config = dict(
    head_dim=32,
    norm='rmsnorm',
    norm_place='pre',
    qk_norm=True,
    bias='none',
    init_std_down=0.00283,
)
MLP neurons of a small language model. Each row is named by its layer, matrix (gate and up: input weights; down: output weights) and neuron, and shows model dimensions 32-159. Each number is 200 + 40 x the weight over its row's rms, rounded and kept within 0 to 999. A neuron's up and down rows have the sign that makes its largest values positive.
Before each neuron's rows, "fires in" lists the words (lower case) most often at its 100 highest values on Wikipedia text that the model never trained on.

fires in: "when", "under", "what", "if", "as", "eventually"
L7.gate193,214,169,197,176,232,199,186,196,293,227,181,248,224,235,214,117,219,198,249,209,186,207,175,161,190,211,255,190,177,212,196,202,204,232,171,235,157,103,223,120,188,214,229,150,94,162,201,222,240,212,179,202,190,178,174,179,232,196,189,185,306,262,169,141,201,282,181,159,232,239,184,230,224,247,202,236,267,168,185,202,204,239,231,162,285,205,175,163,152,210,176,246,272,198,292,187,181,260,112,216,170,213,126,252,245,233,165,301,202,172,84,257,177,246,230,204,225,173,223,199,104,114,175,234,115,200,198,201
L7.up193,206,202,193,152,216,201,173,214,244,230,193,276,231,204,183,193,171,151,169,202,184,217,220,197,209,273,233,229,230,197,237,199,170,227,209,281,187,148,206,172,210,135,277,129,140,175,229,215,178,237,268,223,226,189,204,155,175,178,268,203,206,276,171,208,187,240,171,85,206,267,192,249,162,225,184,177,214,177,174,242,160,230,217,219,252,272,226,114,166,227,172,176,236,161,241,218,155,278,191,187,155,182,63,178,201,192,206,232,103,189,45,191,205,225,243,170,200,163,253,249,160,151,182,206,180,261,224,207
L7.down193,214,223,141,217,211,249,268,178,257,201,245,187,237,156,191,147,193,186,200,270,258,155,225,171,221,165,223,219,198,156,188,178,183,133,205,142,201,195,221,232,216,269,169,202,164,194,205,181,197,292,235,147,320,184,203,172,191,116,188,281,207,180,211,234,204,196,239,180,273,132,205,211,231,186,225,160,161,151,189,262,163,170,211,229,158,196,255,237,139,233,174,181,163,235,205,173,190,245,211,200,166,229,191,256,164,213,185,206,215,112,215,221,171,157,174,115,108,170,284,191,167,233,182,216,247,170,199,311

fires in: "music", "research", "education", "football", "musical", "footballer"
L2.gate141,205,189,222,236,274,230,160,233,241,209,115,180,190,248,217,124,333,296,258,212,206,202,159,192,209,241,232,170,171,215,284,224,181,117,172,242,134,277,175,213,190,199,182,247,136,140,169,172,100,153,211,171,165,153,164,124,206,132,215,167,249,242,244,178,208,209,193,183,160,189,160,248,153,214,205,210,178,174,221,164,201,255,231,233,272,192,217,176,182,166,238,180,235,170,160,177,193,255,182,198,258,261,237,265,199,229,208,159,250,165,166,214,257,196,167,107,164,203,180,123,210,192,229,282,272,146,155,196
L2.up141,238,204,203,217,274,244,204,220,291,195,187,180,172,208,219,160,291,283,246,210,174,170,164,164,200,237,266,152,185,207,285,179,219,128,159,211,131,275,180,235,161,214,174,269,151,136,186,210,128,167,184,175,203,143,193,138,165,181,202,167,224,232,233,181,191,163,157,172,185,173,180,214,187,208,199,184,191,140,234,206,213,225,214,207,263,223,260,190,220,179,219,167,272,246,151,197,191,248,196,178,246,253,235,266,181,190,251,131,260,198,154,220,269,185,171,124,186,186,203,133,230,184,214,275,300,141,131,239
L2.down141,190,241,222,141,204,272,216,222,232,171,203,173,172,234,209,199,199,192,199,196,186,140,188,171,280,178,171,165,241,218,169,205,220,183,185,154,156,192,136,267,136,253,134,183,154,222,191,209,154,178,263,197,359,193,138,227,219,192,247,210,181,196,232,182,220,197,178,147,150,185,207,230,158,208,121,161,217,230,211,190,121,211,244,215,231,160,193,173,186,89,151,177,133,231,168,191,151,196,237,203,211,208,217,166,166,147,264,151,259,216,205,222,216,175,183,122,218,177,244,130,165,234,167,249,213,148,174,280

fires in: "general", "politician", "career", "year", "elected", "democratic"
L2.gate660,166,201,209,250,270,139,147,158,202,166,152,187,212,218,231,211,184,214,233,256,194,303,250,149,230,220,208,135,188,220,251,243,285,226,78,171,200,216,199,169,153,265,255,222,223,150,214,159,165,173,172,194,207,206,145,157,150,275,192,214,196,197,305,155,206,240,192,203,160,159,197,238,228,221,257,140,148,200,247,244,203,213,229,216,229,135,244,180,112,190,222,197,189,231,193,204,264,224,190,167,266,191,184,244,232,160,148,184,197,200,246,238,207,172,177,234,279,326,203,231,206,210,275,154,246,245,151,210
L2.up660,163,202,248,247,266,133,159,196,223,157,199,166,159,185,215,177,186,170,224,232,195,294,210,150,229,202,251,185,173,197,222,207,260,189,82,205,185,214,175,194,118,257,265,247,229,97,230,175,171,168,175,196,214,202,186,198,161,250,171,213,174,188,248,176,220,228,215,225,186,165,230,219,282,219,291,146,155,198,215,192,175,171,243,166,201,164,241,213,142,192,194,223,224,244,227,229,243,244,214,165,268,205,183,269,230,197,146,151,162,223,223,221,171,155,205,220,282,279,159,203,225,232,248,141,223,251,179,223
L2.down660,169,224,235,166,178,176,215,277,237,156,165,176,197,210,216,147,148,176,243,230,222,197,187,156,227,244,184,200,265,219,144,190,266,173,152,165,228,281,180,164,183,251,129,211,180,215,253,215,228,217,205,264,252,213,206,119,198,200,226,173,141,181,271,207,152,180,188,213,256,208,145,198,198,172,193,96,136,259,190,202,163,234,225,225,149,146,159,197,202,171,210,178,228,263,235,212,248,209,160,159,251,219,154,202,209,191,273,114,195,285,210,170,174,132,271,187,200,185,295,186,145,182,269,191,179,245,270,218

fires in: "the", "their", "s", "tournament"
L6.gate364,237,190,117,237,193,170,205,215,151,259,141,151,198,196,223,216,242,211,283,134,149,248,196,228,187,191,165,207,158,169,124,224,226,232,210,222,198,232,158,203,246,225,229,221,187,116,223,165,152,182,109,152,241,175,206,244,200,172,221,174,320,238,243,214,260,215,278,227,238,193,201,218,220,208,211,208,215,230,128,207,180,276,191,164,233,207,149,286,196,208,218,278,271,217,175,254,204,246,141,268,186,204,229,212,192,164,172,227,157,189,238,92,214,149,208,267,220,260,196,173,172,174,184,194,224,258,202,250
L6.up364,218,141,241,158,236,265,219,199,186,238,219,91,116,212,231,194,200,238,154,176,194,184,205,175,174,214,252,197,160,222,190,187,183,164,104,273,221,221,190,185,177,179,210,203,286,156,173,201,195,180,218,177,183,224,206,142,228,180,216,146,177,193,200,315,193,186,181,198,196,247,187,179,248,215,227,281,235,220,212,183,240,199,183,232,152,241,275,165,181,132,195,181,158,230,204,122,283,252,270,184,187,172,192,163,234,272,189,126,303,143,207,209,245,207,292,222,210,176,161,92,199,280,214,237,188,226,219,212
L6.down364,129,214,215,262,155,160,196,243,214,213,233,163,133,240,262,223,216,162,221,140,195,140,166,173,241,271,180,131,197,179,165,212,161,192,239,201,172,222,243,240,167,215,143,176,218,166,246,261,217,192,183,246,252,177,239,151,192,233,289,198,144,236,244,270,157,181,229,274,237,162,195,174,203,228,186,294,152,249,164,158,217,175,236,253,127,216,219,174,191,214,120,209,251,196,154,240,134,226,119,160,187,147,177,200,134,217,231,199,228,217,240,210,257,212,176,233,187,248,141,192,220,160,207,141,236,185,213,302

fires in: "not", "to", "that", "since", "division", "would"
L2.gate30,219,201,276,203,217,188,182,217,270,240,158,244,199,182,219,187,226,235,220,182,215,141,178,225,206,205,186,160,239,178,204,200,229,274,232,178,176,181,252,137,167,206,255,182,185,151,194,189,153,83,213,186,177,279,228,225,373,218,157,252,196,251,248,150,254,223,255,212,146,226,175,133,169,188,187,220,219,174,222,171,133,169,189,248,172,156,185,215,125,239,276,155,292,201,315,163,158,207,255,181,162,192,229,215,197,125,255,181,226,164,269,235,228,147,168,170,230,216,178,133,211,224,165,219,148,153,203,172
L2.up30,210,182,214,169,174,119,203,246,242,242,103,242,218,155,254,150,260,271,219,207,241,200,166,245,234,218,198,212,180,203,207,213,225,234,188,144,155,182,235,191,249,171,227,183,164,199,234,187,177,157,272,208,144,226,209,235,269,141,201,283,199,214,220,154,332,192,243,174,201,228,197,141,145,219,187,264,246,207,236,189,146,224,240,262,188,176,180,193,140,140,264,149,276,209,284,133,217,200,271,202,234,170,233,233,218,198,286,169,242,182,241,187,219,185,192,176,269,253,219,155,153,210,244,266,130,130,205,173
L2.down30,149,214,260,204,187,240,129,196,236,234,231,168,209,213,153,214,182,216,196,200,260,187,177,221,183,222,182,165,231,180,185,209,252,212,168,262,139,203,207,151,172,186,206,190,237,170,154,183,171,282,252,241,190,161,192,187,258,160,107,217,181,175,236,211,178,104,166,159,208,150,174,183,205,202,198,216,191,167,158,244,205,168,155,285,228,147,141,184,184,177,123,201,197,170,169,264,192,127,212,196,165,237,157,186,228,142,200,209,295,230,204,201,135,183,199,177,91,275,218,169,241,207,145,173,208,149,248,233

fires in: "the"
L11.gate5,217,190,212,210,257,140,166,195,235,265,209,208,193,182,261,145,247,195,295,135,196,272,228,198,226,227,152,243,188,159,178,200,190,190,183,242,174,170,141,143,191,178,197,223,218,157,319,165,262,214,135,185,257,161,270,197,147,186,148,175,222,191,246,168,279,205,221,219,232,177,192,232,197,169,205,184,204,204,220,261,269,200,211,134,176,211,199,167,219,226,163,257,305,287,242,182,169,250,226,205,155,206,141,170,249,202,189,230,102,161,194,211,283,169,221,212,135,196,205,242,158,147,239,212,172,157,203,211
L11.up5,256,207,202,162,149,216,150,180,169,155,243,156,204,194,197,208,140,235,157,165,170,80,249,239,220,174,145,212,237,206,186,195,114,214,143,212,233,201,175,190,186,173,146,233,218,194,164,216,233,227,214,198,196,218,187,169,181,155,257,156,198,108,123,202,196,187,93,203,191,214,171,176,137,229,212,223,193,235,181,193,261,178,224,191,196,211,224,181,197,197,111,198,212,198,257,186,200,235,175,261,198,136,242,158,307,235,214,231,147,218,160,169,141,175,190,215,235,219,209,156,241,260,214,177,269,144,127,207
L11.down5,229,256,171,306,199,201,215,244,266,236,172,159,189,223,232,183,174,169,266,120,222,170,215,112,148,209,199,142,184,85,229,218,177,118,200,234,228,218,271,211,151,213,235,201,191,212,226,235,181,187,148,225,259,262,346,205,224,198,241,206,174,200,241,270,243,292,206,148,191,280,246,170,221,162,195,223,259,198,178,161,231,212,266,189,198,219,156,243,192,192,174,236,218,196,143,171,142,204,238,236,206,202,198,245,209,161,232,204,204,230,204,199,244,107,260,255,218,197,185,149,200,201,175,157,246,136,201,220

fires in: "at", "however", "he", "when", "but", "as"
L11.gate101,203,170,170,215,173,197,178,218,228,211,99,221,234,246,175,189,218,258,194,222,235,162,170,226,159,147,197,181,222,169,203,174,113,195,120,186,246,204,149,136,188,170,182,213,172,201,129,180,202,193,159,196,180,141,186,169,217,153,165,193,197,189,158,216,238,229,263,201,218,196,197,239,287,207,175,213,274,164,165,201,177,173,191,161,310,237,207,146,145,185,219,216,217,183,262,145,195,251,238,219,224,182,165,157,225,148,159,172,129,160,189,215,214,224,230,180,133,208,151,231,187,143,185,162,94,190,159,235
L11.up101,229,201,233,214,189,191,209,213,229,156,216,254,245,143,140,149,242,174,238,231,209,249,100,181,197,139,201,224,198,208,291,208,212,222,158,226,168,139,196,197,269,178,204,136,161,228,173,146,144,161,198,180,166,166,182,188,146,153,202,219,152,121,178,157,314,220,192,275,176,180,224,258,249,197,172,232,231,177,209,254,162,189,230,183,262,247,205,90,194,163,179,174,249,273,200,149,211,240,262,213,149,221,136,203,179,193,131,258,164,227,152,217,270,253,271,182,240,204,188,216,225,179,218,165,199,158,150,194
L11.down101,212,182,221,158,170,234,222,211,184,156,164,152,174,216,169,151,204,220,248,146,267,176,162,204,159,189,129,193,151,106,162,225,154,180,167,299,186,179,186,159,205,269,189,177,208,151,189,179,182,203,139,220,245,227,226,158,235,144,224,238,155,233,220,240,170,206,177,204,161,267,156,162,204,198,179,151,176,242,253,197,248,251,312,215,164,254,247,252,122,241,183,143,189,190,148,153,250,193,205,226,176,191,170,169,174,211,182,186,249,144,168,214,188,263,156,175,205,152,279,135,254,190,183,196,97,270,278,277

fires in: "state", "general", "canadian", "elected", "democratic", "court"
L2.gate586,219,220,235,172,211,145,137,146,259,186,215,255,237,230,188,152,180,200,188,224,278,252,202,175,211,205,158,118,197,222,244,210,163,184,129,179,295,219,168,173,141,226,226,260,217,191,230,231,174,204,195,234,193,208,219,159,181,249,199,191,173,223,297,138,231,189,258,187,187,191,224,175,147,243,276,259,246,165,257,260,222,242,135,125,185,144,185,102,158,240,306,233,221,277,162,168,251,143,252,186,260,165,175,276,237,161,229,186,243,174,213,189,184,176,215,167,226,185,210,176,206,192,215,199,230,173,207,183
L2.up586,223,232,260,157,186,87,153,137,250,143,244,278,187,222,199,119,172,190,206,238,278,252,197,184,180,177,177,140,216,233,240,193,182,171,165,159,279,243,157,190,125,210,206,254,249,154,231,249,163,197,164,217,242,165,234,148,172,252,191,202,195,214,288,154,231,153,211,179,201,226,208,169,168,207,269,261,235,179,240,255,214,246,130,101,192,177,204,162,169,232,256,215,156,250,157,185,279,147,255,196,280,100,171,231,250,178,227,184,198,158,214,201,195,135,229,169,219,229,196,188,222,193,181,166,224,193,210,196
L2.down586,166,217,252,137,200,184,202,220,240,169,202,210,147,202,215,203,149,209,181,161,198,221,156,220,202,174,203,241,205,218,187,192,181,210,112,232,242,231,194,166,181,257,162,142,188,265,261,174,169,227,219,201,221,236,219,119,121,306,277,167,182,194,235,212,230,191,243,114,211,209,157,207,137,147,212,197,221,243,201,162,210,213,223,201,172,189,177,230,193,212,146,186,130,256,219,234,168,203,175,211,163,240,195,215,205,151,183,127,186,221,182,130,198,154,247,155,244,237,254,158,219,253,181,155,205,245,187,281

fires in: "and", "to", "since", "in"
L10.gate512,199,153,172,180,256,194,210,155,169,213,150,176,120,212,215,189,261,179,176,176,276,224,108,159,192,160,197,175,150,192,198,249,203,293,212,222,246,165,219,162,142,198,239,232,208,186,151,248,130,129,191,227,224,190,242,180,228,196,171,152,194,180,253,241,212,209,254,227,202,225,226,197,298,133,139,196,239,196,182,144,205,233,186,234,204,234,181,216,146,259,180,278,246,187,261,172,251,203,244,154,206,246,238,232,145,222,187,269,210,221,289,199,221,227,189,173,239,201,121,189,214,204,205,213,215,156,192,263
L10.up512,200,225,274,203,204,211,183,209,223,205,224,253,121,152,143,233,188,168,167,266,160,117,157,172,182,219,170,210,272,205,251,204,196,200,205,217,175,181,171,179,192,155,159,162,169,240,229,189,167,205,200,266,244,271,221,211,164,188,220,252,195,245,235,210,250,198,215,227,131,190,158,225,287,249,223,216,216,141,290,172,151,237,255,300,222,134,178,167,165,257,236,222,234,129,190,134,261,198,189,176,232,198,125,218,215,212,182,240,251,188,233,269,230,249,202,215,172,163,96,193,255,172,193,227,153,137,213,162
L10.down512,153,204,184,221,161,254,231,204,229,147,217,159,203,230,194,186,136,130,231,199,255,235,187,255,226,169,193,155,173,275,136,229,229,319,195,235,190,190,120,194,181,231,206,182,297,180,149,224,248,210,194,176,206,214,208,287,248,174,241,222,171,153,154,194,220,189,224,200,182,191,220,199,222,183,184,298,188,170,178,251,233,169,216,175,145,221,263,217,147,218,195,168,205,262,236,210,238,173,203,155,196,238,197,160,225,242,170,245,261,208,241,130,177,267,151,139,184,184,192,151,249,238,184,94,172,165,220,235

fires in: "in", "on", "played", "29", "26"
L2.gate259,229,249,207,227,176,202,225,210,163,165,127,213,237,245,206,207,200,159,220,208,192,146,146,164,167,197,173,143,158,185,166,219,163,222,234,247,226,150,173,163,250,174,230,185,3,228,183,210,177,191,88,196,204,226,210,184,254,238,206,196,230,251,175,239,219,184,236,200,173,172,225,212,178,194,181,201,143,189,214,237,189,222,261,273,152,196,185,247,157,209,238,170,153,146,259,266,153,242,110,189,241,229,226,191,199,223,206,171,234,151,131,200,208,165,107,166,216,247,222,233,224,219,207,152,272,241,244,239
L2.up259,218,258,197,250,170,217,242,242,131,135,220,174,194,191,224,244,245,133,186,218,182,145,143,170,167,165,178,172,172,222,185,274,153,229,169,292,247,257,150,216,172,208,229,210,105,246,123,193,254,252,199,247,217,220,215,132,234,216,145,184,189,252,195,252,219,165,285,249,197,144,207,258,218,164,157,201,161,163,275,207,169,226,268,238,128,230,181,275,189,154,197,158,180,225,259,250,154,206,105,199,244,222,202,256,195,228,177,140,208,200,151,124,167,154,164,224,254,268,192,174,228,244,182,179,255,226,255,202
L2.down259,166,272,223,157,216,164,193,238,200,213,232,152,217,192,231,135,236,160,225,234,308,240,207,242,202,202,172,277,184,211,156,211,134,140,208,182,195,221,174,200,179,134,216,211,155,178,184,204,254,160,181,304,246,205,207,149,173,215,286,246,174,204,224,185,218,215,204,259,156,224,228,208,183,169,126,184,193,201,187,161,170,168,177,247,229,220,145,136,213,193,154,180,244,212,172,220,238,191,233,228,263,254,242,224,167,142,235,111,184,214,153,178,253,226,282,194,158,200,160,243,325,211,243,270,217,172,252,209

fires in: "to", "after"
L2.gate484,153,196,181,246,164,196,228,205,197,160,217,163,144,220,215,216,218,198,179,248,229,177,188,197,241,168,174,216,188,242,178,158,210,222,243,240,314,196,162,184,183,214,213,241,122,112,136,187,124,208,187,150,199,194,207,173,252,155,152,195,204,182,202,231,232,271,180,219,150,202,231,240,182,215,257,240,135,179,159,234,214,212,278,213,248,156,157,217,143,243,237,249,260,109,249,145,93,257,148,158,229,225,214,250,241,245,128,191,232,241,223,227,184,282,200,203,158,276,225,200,193,245,173,189,246,222,184,177
L2.up484,153,255,167,211,179,218,224,222,139,181,228,165,121,215,243,145,260,201,146,207,194,212,216,218,229,183,236,238,167,183,166,144,235,252,266,183,247,180,140,230,193,144,142,247,156,126,198,201,137,228,209,199,201,246,215,194,198,143,165,158,169,216,262,256,279,254,172,240,118,241,229,260,216,228,194,248,182,197,171,250,216,175,220,176,260,177,165,203,214,266,183,256,357,205,255,169,107,290,129,201,311,209,188,181,254,221,170,171,241,220,242,293,165,237,252,195,167,240,236,203,227,216,180,241,215,265,216,191
L2.down484,116,173,196,235,172,231,172,261,216,189,206,197,174,173,260,170,263,106,113,245,200,189,208,230,211,191,181,289,190,201,159,176,273,201,183,196,169,200,212,274,142,171,208,188,224,170,208,206,219,217,137,197,219,229,344,205,236,147,207,216,156,185,195,210,275,189,210,148,222,205,234,191,222,223,134,197,221,168,243,328,144,198,149,222,176,173,182,188,156,231,181,258,174,221,235,211,172,175,134,178,163,195,160,201,245,179,212,141,279,239,225,190,174,151,224,167,134,224,176,194,220,241,59,239,210,229,243,214

fires in: "at", "to", "time"
L6.gate223,162,146,189,243,193,250,182,129,241,159,203,175,180,240,228,216,185,214,195,288,172,123,223,167,237,165,174,202,176,182,192,179,142,204,233,176,212,172,183,187,240,247,235,178,194,224,185,132,126,156,215,170,192,206,177,173,164,167,112,192,259,112,165,140,159,286,178,130,123,123,283,221,172,196,219,279,56,224,198,210,198,227,242,244,181,219,63,200,144,228,225,251,147,135,199,192,169,216,216,234,147,179,186,206,206,176,121,232,261,231,230,221,220,204,211,232,172,185,196,220,235,211,190,177,216,198,160,212
L6.up223,236,209,134,150,131,213,187,234,172,150,238,163,213,171,215,221,274,187,207,194,246,204,171,246,195,186,263,190,286,209,171,169,254,227,201,173,156,217,191,238,192,186,220,185,229,140,195,159,239,149,182,230,171,207,187,213,225,269,173,169,164,220,226,168,234,102,243,213,163,224,231,172,266,145,155,238,230,254,205,297,169,177,174,161,260,190,262,317,203,198,218,239,160,230,207,204,215,179,207,152,215,218,266,194,256,260,243,234,162,212,182,223,203,257,181,139,161,208,220,201,197,309,119,211,211,250,127,213
L6.down223,220,192,191,146,160,203,153,202,189,187,171,209,114,202,184,198,125,238,232,193,231,126,225,192,165,175,260,230,168,272,127,194,232,233,103,179,146,232,183,221,280,216,217,251,229,210,166,221,190,192,175,122,255,187,175,138,169,227,218,125,198,199,254,173,341,157,213,274,271,169,222,100,246,223,209,182,226,242,162,152,195,165,205,186,213,179,170,213,166,213,230,169,188,272,184,276,134,185,182,183,193,191,204,213,173,232,270,216,222,203,234,240,188,153,205,144,188,252,244,197,182,230,192,234,203,229,194,249

fires in: "for", "played", "on", "debut", "title", "round"
L2.gate5,197,222,284,154,245,155,183,139,175,223,172,231,129,164,226,165,227,176,235,223,112,169,137,182,180,180,123,168,213,182,193,228,173,204,234,245,265,189,224,123,211,196,267,266,166,167,190,154,193,198,172,145,180,233,207,135,232,233,182,180,260,226,277,242,204,352,266,252,234,220,242,221,149,160,204,194,222,151,182,206,220,195,255,234,184,249,131,202,165,227,218,191,162,185,248,241,138,198,140,209,187,239,234,120,192,199,229,199,179,178,186,242,258,286,201,188,168,200,182,204,264,183,241,204,207,245,172,218
L2.up5,218,209,236,203,259,177,219,194,217,141,220,171,152,115,179,239,263,168,255,253,134,135,122,224,137,195,135,219,211,181,207,228,174,219,232,261,221,176,260,170,200,200,270,273,167,181,209,191,219,267,176,186,219,251,227,129,197,247,145,143,184,255,243,240,180,315,284,245,262,187,241,206,203,149,190,183,195,150,188,192,217,180,268,218,130,260,198,225,209,200,179,217,134,156,248,223,128,232,160,220,152,227,225,120,205,186,214,192,195,208,170,207,243,239,166,191,171,208,158,203,282,219,195,164,264,269,181,253
L2.down5,215,259,230,175,213,193,210,141,226,174,170,146,260,117,199,201,248,220,200,219,221,161,223,160,225,204,171,272,256,120,112,230,204,187,201,151,237,243,200,183,179,126,199,217,191,236,207,197,162,220,263,198,127,196,183,182,203,194,225,166,142,139,213,210,208,269,217,229,100,228,235,273,196,192,129,189,204,176,237,169,181,151,152,204,188,248,183,277,217,175,162,173,199,202,157,230,175,145,230,181,158,244,165,228,262,154,260,145,178,255,218,186,148,187,211,218,249,279,153,185,237,255,213,252,261,224,166,134

fires in: "politician", "played", "debut", "their", "local", "his"
L2.gate380,191,157,233,283,255,164,159,130,270,225,174,168,190,193,201,157,157,168,236,249,178,258,177,250,200,129,194,152,189,161,178,194,189,197,177,282,232,179,211,190,203,216,295,237,171,115,233,186,154,186,170,150,156,239,147,174,194,228,144,151,244,183,247,182,229,222,220,193,209,139,236,171,195,217,226,186,187,170,258,190,208,151,259,156,183,162,216,161,161,160,185,212,124,199,245,231,131,265,156,178,262,200,200,221,272,204,145,195,155,225,266,196,215,141,152,245,201,184,184,156,214,188,202,113,259,196,164,157
L2.up380,283,164,216,202,235,188,159,145,204,200,153,163,147,181,275,173,167,142,220,213,206,248,181,252,206,180,146,150,158,185,154,249,158,169,113,251,286,197,225,202,220,204,254,251,168,166,278,221,126,184,164,206,190,213,224,178,182,250,158,151,184,239,294,181,176,202,234,217,259,143,214,183,261,235,205,194,180,177,249,219,295,149,230,115,197,203,221,168,211,206,219,223,166,209,244,236,156,261,123,185,275,200,211,198,226,194,187,173,166,184,295,198,186,111,118,222,228,176,203,142,177,226,144,119,223,192,161,180
L2.down380,159,276,238,149,172,140,206,178,293,169,176,163,255,226,236,175,190,157,253,220,234,194,212,177,192,216,221,163,199,176,136,226,241,193,173,190,153,234,193,191,163,280,229,191,209,226,287,233,228,203,165,252,289,215,161,149,196,210,177,205,163,213,252,173,179,256,160,209,214,234,223,269,245,166,198,190,125,230,192,154,190,199,210,194,143,200,189,257,240,216,200,174,189,198,199,176,221,198,188,234,238,157,189,233,239,216,240,204,126,245,286,172,126,143,273,219,275,183,211,140,200,236,207,141,203,262,213,217

fires in: "on", "career", "nws", "debut", "win", "tws"
L2.gate17,246,203,170,239,182,253,103,126,167,229,176,250,223,184,236,179,228,243,225,272,249,220,181,169,200,159,200,145,165,238,153,267,131,176,202,232,209,176,203,127,278,156,262,244,128,178,148,178,149,97,237,185,173,206,220,196,289,192,151,187,220,231,233,187,180,198,247,220,133,208,207,214,156,273,198,196,225,221,137,202,206,217,290,253,209,166,183,185,155,200,255,249,173,202,231,235,249,237,201,184,219,237,243,222,177,205,165,243,218,251,194,297,224,246,123,220,138,251,193,162,131,170,195,175,188,177,195,187
L2.up17,204,225,222,220,200,218,156,187,137,212,226,266,227,155,260,213,256,188,202,265,275,218,150,153,229,160,139,176,148,248,152,234,162,165,219,227,178,186,221,157,268,203,296,275,121,175,170,179,215,147,248,149,237,210,246,213,246,206,197,190,171,192,219,238,154,207,238,235,113,214,187,214,211,237,191,140,223,144,200,234,194,184,295,215,203,194,199,215,166,210,313,238,147,196,254,276,211,252,184,143,231,237,240,234,212,204,180,201,224,278,194,268,177,221,156,201,183,275,213,162,161,177,201,169,202,192,160,207
L2.down17,171,253,236,211,141,199,176,298,228,120,159,163,125,194,169,199,206,122,248,238,141,189,183,207,185,261,179,223,171,241,211,253,283,239,215,163,238,247,225,253,195,195,201,193,194,244,313,172,224,225,265,203,238,166,284,193,154,199,186,141,133,168,205,179,201,231,167,195,203,204,172,200,264,214,288,173,185,211,205,203,192,202,191,141,220,190,181,184,245,245,215,224,266,202,192,281,188,195,189,150,213,208,185,221,216,198,201,182,179,215,219,183,147,122,164,199,211,228,301,250,149,186,256,153,232,223,233,196

fires in: "music", "film", "law", "lawyer", "musical"
L2.gate475,239,226,224,218,294,261,268,185,276,171,217,203,127,247,199,198,230,232,197,222,196,285,185,193,173,192,255,167,227,209,229,186,181,228,184,321,216,302,220,228,176,250,201,185,166,144,158,211,187,176,196,215,120,200,174,187,174,222,146,188,213,221,219,168,127,250,175,225,132,122,121,318,208,251,222,128,187,210,185,204,248,208,210,177,205,214,230,161,239,181,257,159,162,183,209,165,191,276,187,260,237,221,147,229,226,223,194,166,218,177,205,196,187,233,204,223,213,146,158,237,198,151,159,243,187,151,179,215
L2.up475,258,170,197,244,281,238,240,195,257,119,218,191,134,175,145,231,210,202,189,216,211,233,200,187,190,236,247,231,248,191,259,160,210,193,184,307,159,249,223,204,173,295,168,183,165,190,167,201,156,199,221,197,182,136,170,172,162,208,157,186,203,181,215,226,157,184,168,175,142,171,123,333,206,203,208,145,188,238,189,212,211,192,172,235,224,199,233,138,224,129,203,186,175,201,180,183,199,231,237,242,249,239,165,227,210,231,200,184,246,215,180,170,227,222,217,171,247,167,166,229,204,165,194,297,177,164,178,234
L2.down475,221,163,188,155,165,223,238,193,260,216,176,210,210,214,182,214,218,237,173,203,212,233,162,254,208,163,286,190,242,224,196,220,154,237,207,194,152,201,210,178,150,225,169,137,153,217,203,227,197,189,258,188,278,209,161,200,129,273,207,189,120,230,235,201,218,146,145,164,112,152,174,266,156,260,230,192,259,226,225,159,96,166,232,175,228,103,257,156,178,82,171,229,173,198,184,206,182,176,223,153,144,262,174,191,173,190,258,163,238,261,185,222,231,183,222,136,265,214,219,184,209,270,206,209,211,175,250,207

fires in: "music", "church", "football", "city", "school", "musical"
L2.gate235,240,174,236,254,292,147,241,175,270,219,212,210,151,231,193,167,231,256,222,254,191,192,182,131,178,250,218,204,155,169,217,180,190,113,157,221,181,265,176,200,203,268,182,235,168,119,256,250,122,233,237,160,170,171,172,141,217,219,167,196,244,222,266,270,109,219,209,243,209,146,208,217,227,167,244,226,154,164,183,288,269,224,226,205,267,139,212,164,186,222,265,166,189,138,187,202,151,207,173,248,188,208,211,237,218,218,241,208,197,197,207,183,224,225,130,196,203,268,170,160,175,224,191,238,317,149,195,165
L2.up235,221,195,227,251,287,168,273,211,250,179,214,233,126,168,144,200,191,264,187,197,190,203,195,133,182,272,196,200,148,171,238,206,211,107,137,189,170,258,163,250,188,238,131,228,202,165,252,210,135,238,263,144,185,143,208,149,215,200,114,216,206,261,222,254,103,182,169,253,218,169,167,223,200,147,231,221,163,182,166,280,260,217,242,163,304,154,239,217,278,216,227,144,215,141,217,240,190,190,166,222,230,207,208,201,209,209,224,184,198,221,200,176,239,243,128,150,204,243,159,159,153,250,157,236,281,154,219,195
L2.down235,173,224,199,241,217,194,205,173,258,140,179,194,147,215,201,255,168,127,229,219,275,160,182,125,217,155,205,221,273,295,123,220,199,136,185,178,115,206,206,212,197,185,209,152,176,212,193,203,167,241,228,178,258,186,169,172,172,219,250,253,202,184,199,287,235,163,178,231,160,193,218,233,148,164,164,123,235,190,235,171,172,231,148,156,213,209,151,115,176,128,130,95,135,181,262,213,172,206,270,208,176,253,220,142,242,188,241,185,269,215,162,199,159,257,174,165,201,231,219,166,218,218,151,187,179,185,150,249